From a checkpoint of a small transformer trained on Wikipedia: width 256, no biases in attention or MLP.
MLP neurons of a small language model. Each row is named by its layer, matrix (down: output weights) and neuron, and shows model dimensions 48-143. Each number is 500 + 25 x the weight over its row's rms, rounded and kept within 0 to 999. Numbers have three digits each. A neuron's up and down rows have the sign that makes its largest values positive.
Before each neuron's rows, "fires before" lists the tokens most often just after its 100 highest values on Wikipedia text that the model never trained on.

fires before: "1", "6", "7", "0", "9", "3"
L9.down179:413476499518482476507495538497512491506534532517510462495534455467478505450477490472516521507456513528499517524474521484468508482493499473484495497524502456523507500497485468555507490525465494469465525494531502510498482471487538493504487488526531498497510575484510554474483500507471537504

fires before: "| ", "on "
L3.down4:517529506496492501537520507538493530492555488527493462502477513501525453517508489482528470521474475516479492486494501523485439451501538517507502446534498469503505531487503471509485498504502568489568520505529512506494512485508508500482469538535488505522520471488481489475476521508508505503

fires before: "| ", "= ", ": ", "==", "N ", "|"
L2.down52:510513478507459500479437510496462534510507506485498546476482438498539522466532520518467529482509466460478484533554472495500490495511527472522544480534507490511507499514500506494557485513500479514496496488516486478531468468486503494465482494477511487413494476448497513488537484542525517538

fires before: "\n", "\n\n", "was ", "pos"
L8.down313:469517525486490457527476504477531481463503506477507423545515446511538512503498520470447484523468496456495493534458500505530498436501538479485441522516513515525497501486471502458479494483467496506478502520490537469448509471537517479512534547472460516496537478479504515511477474514485517539

fires before: ", ", "he ", "the ", "was "
L9.down261:493499523463515489536482511500452505505512543516529560494559469517474506516508491479523496557528505508489457484474485494510438489512494519483551479498532476491526484482506504446481433536494480506492471464465532522478501447504477476498535540488497505509523489512453500446543521497514485496

fires before: ", ", ". ", ".", "\n", "ing ", "ed "
L5.down195:512518514491500498526490508513486472502487503513471474503500442500458494506489530475544506494457519485537502460511532476492504494505552486551511550481481542483556491509530509491453566506455479494496457529489484506533494509501520468492507501497499490523485517539416494505536489552479531524

fires before: ", ", ". ", ".", "' "
L3.down274:542474488534518452494490531507486484435502480479495481484475511493519508466474489484515502504484507521495497493481535496489489522474505445486493492490454462542516507491492505518533520490508481509530514502535513503472506479506525489487489473491514461459441496477488469491500493466525519522

fires before: "| "
L2.down4:468507517515500518455470486547549510484491512502477499506499555472491473520525478496484506470494474543450513505539497519490525522497474530493465485533503514520476508538495511462479503503494520545487493472476513503503475517463506510512507523523450498501513512484569480454515503509478501528

fires before: "er", "sion", "sion ", "ear", "our", "ult "
L3.down417:497468534537502515495489482487476484474543486488520494493488490508475524483448510466483492480463475496483486506478523526476477499552493488533494461483490505495533479477492504458515509478519519509530478530527441525487507506529483546545494536497436516523463497498496460500523462501492513510

fires before: "/ ", "0 ", "0", "2 ", "1", "1 "
L5.down253:465514460460497521520540478519537482495477474459472519515514548479487471453496478550493488487488497530492480488520496539531550525494500452477516505523518511524438497432514503480552549513503487562512495527495476529519506482501468554479535515472523473455534456523486488500522472488469510501

fires before: "| ", ", ", "the ", "to "
L3.down471:514540542492509503509518503510473530547502452513452523486491521513516488547496492479503521479538466477443525515491472485486501511497566454506505541473478533560537499457471497505503499509462497510484481472503542485500494495509527501543504488539516531511514501522478468524493487528545504487

fires before: "°", "7", "5", "8", "9", "33"
L8.down21:473509503508539516476561478507514527541454510500523466465471506473530518489474479487528497493472505508493462502515490491497491492486469541510475541489554505533481530475471493505490487495468474438464465537513487519521497516510570492456520465490553495484511515480564489526448498504494502557

fires before: "\n"
L8.down307:503486453506572480496513541498501488554478496500492521518480538480547515548521502510489518471508491474511479541483521530525502484536506474511511491502502493511454509461549473488522516526498493510543486522502552464512481459462499518486513464522505503531512476517477512513486449497530477469

fires before: ", ", ". ", ".", "ship ", ": ", ") "
L2.down315:482505524527501462452485510468518466490477519499528506460483459493436479508510501515489527541502464488545501446475511483473504557488510533473485523546488489468465485474523513532497478486504511500460549508503459444484504508457509498506519470485512491503498537509508459515482505485537528492

fires before: "| ", "- "
L5.down89:450558503484496525550561506561506501536476496490450486530485496509506492480510483507472517543464468461538493442490472514514474547461515489455520529487507509515497457505505528527461490460483513491459504505505459493486484469450490487524505484438477472509498495533495483512517485468542486493

fires before: ". ", ", ", ".", "ters "
L9.down99:498504535479515476530481523507490528474516477519492527478500492515551521487511485522494473459459521529492482534522471460499501528519513494473500482487552505487504550481501494470501512580488500498545521505479486510496545460509468519556514503502506471502482517479494513540527486484510517473

fires before: "\n", "tic ", "ast "
L2.down389:501511520510469522487460524480528493445505464486479488483547523504511542468544495540505501500449471506508490466484523530489520476510487490461442498518486502478479486507477493492523558501521512480482424528477513514472512506476556509502482467504520514474517479507510515491483508481538497458

fires before: ", ", "\n", "er ", "ing", "iz", "'"
L9.down199:520465519508512459530505504516520485500453493490542462525496458540510513473500494452540530497501476514526445515510502473520499521493522543476499514511494485494511486515535488517510531516470524526492454537523475463521474497499531522461469499495457471481477543520504492475489454498512513466

fires before: "York ", "et", "York", "on ", "on", "°"
L8.down233:520504523536485504497531527497446523530544501501509488490539525480458530494501472452512529504473487543486490500503484490491502485513459512506506509471542485471500455523514492531522489481502501513527489478466464468484498485501535491500532535501513546517488451478483494487505515534452500451

fires before: "==", "===", "=== ", "| ", "== ", "===="
L5.down299:504532516448451504458504517470472491512499517492464530500488465541557515521498537516478505480526506512536443521527516505451508452478509501495449522498489531479466503498533455504493505465519489511520459496530512506494487501532500498490483477505539518483512484514505535547577488544506473471

fires before: "- ", "S", "3 ", "Lou", "4 ", "ight "
L9.down313:483538482514484472524494562472528489489483480498483463480473474495527519492491491535470436454503492504488485475507432503459511496508474511495483521468474499483507538507499492514547482523499479486485456520523513475484506470506481508455472524559504430486482508476499497470495531457510519520

fires before: "ed ", "ing ", "or ", "s ", "or", "e "
L9.down8:505438457494514476522473484447481523501509521512532484497520499468477540453492468494458477481445529497527470510466525474466512479454497489500489508548547539491476520472480546506528495491453494515511517500489489506496515532497466527510479493526460493510482475504454513476506486527524519499

fires before: "with ", "to ", "er", "of "
L9.down425:555504515502528533513512478519541524487456515510493466501497505486462496520523500493467494518454484479495506498465520481482510532506525456500501530522502497510513513514515495534499488465526507538520486481481481453511531506497508530492475485524474465503489488490543518477488455522479502474

fires before: "7", "4", "6", "1", "8", "0"
L9.down489:514526505514504488470484497527474494546592536510470520487518503534481507504509473515527496495527494513544529468517477496520504498528507496451484498530558503480516481542479469457525477488495498508489517510485500511528518476441544491510490519536504486514490521494499529524483508514505507472

fires before: "to ", "the ", "from ", "form", "with ", "in "
L8.down174:514549502511485551519500485483512483525454475501471519470518506486525445493540503497567487480529478511469507514475484513477454485501489541571487469464504449533512497476459497505468504522543479504485522474490464523535510473502536524510511476481477522510471455533514530486473550525506522491

fires before: "- ", "7"
L3.down112:491549483475505501491512528452503478502491518552464491523519513523502528528471506556513542563530532496485486504483479469494493506499482473483449449516506543520518565487491492482502500512533480473475487514517502510514517531507491511522506529491474539521482424533466484476495494480518558540

fires before: "tion ", "ret", "tion", "ur", "tor", "tions "
L3.down285:508528495497520529477509527525473476500499493525487510513487458487489541521493478470492544483474507491520493503542525501436491515493518457473463496530526516457503463454450525494521466464506464486493497498453491451558527481467531517456509479499513479503506494501501517496437482471548514477

fires before: "ign ", "pite ", "er", "cri", "ear", "ul"
L3.down125:522463470477494501466504460494510560492480475473496472496496486499480524515465536521515528521482530517504465485477494497536509501516524465543505472515498499516529542512500444485457458498537484500500501494477534542499500491506466500491531506496495498468546474480489485534504519482481487492

fires before: "0 ", "1 ", "2 ", "2", "3 "
L9.down70:518521529498512511483542487511485522506499542445517499506478490469475475505506514506482499505526526509501469506513514493559491484515466513520489550489530484505498500457495498492503529481469499530465519514495524491493507564480502498485507530520504541422465528450494481502455478479497525546

fires before: "0", "1", "3", "2", "0 ", "1 "
L9.down408:476525517493514531494529501521467522512483509465540526479449445469508499490504495485500455476490503516496455447512485515442490516458461470480521500523508500516478482534511513450461494522517486534495499469459508523509529505501507487475509480488423498447504515508480516538516496436506496491

fires before: "', ", "'", "-", "u ", "°", "- "
L9.down172:518527471490508523541541517525498467492489472545486446526494509471570534505496544497505514537504558489473516453519481453542510510452470474507493472478499522498507518511527507464481527481504519524451481508475514477515511533514541479497472496474507484475491506495488488482483496475517467481

fires before: "of ", "0", "in ", "to ", "2 "
L8.down97:529514468517493513486545511502518519475485473524495507528535486443461535481487524517535487501524493449498475499508498473532501492510491483487488485489451481496472494504509463529467533478497477490518498489483470524499501460465481524504469538537487488525498497515491534517504492468466501522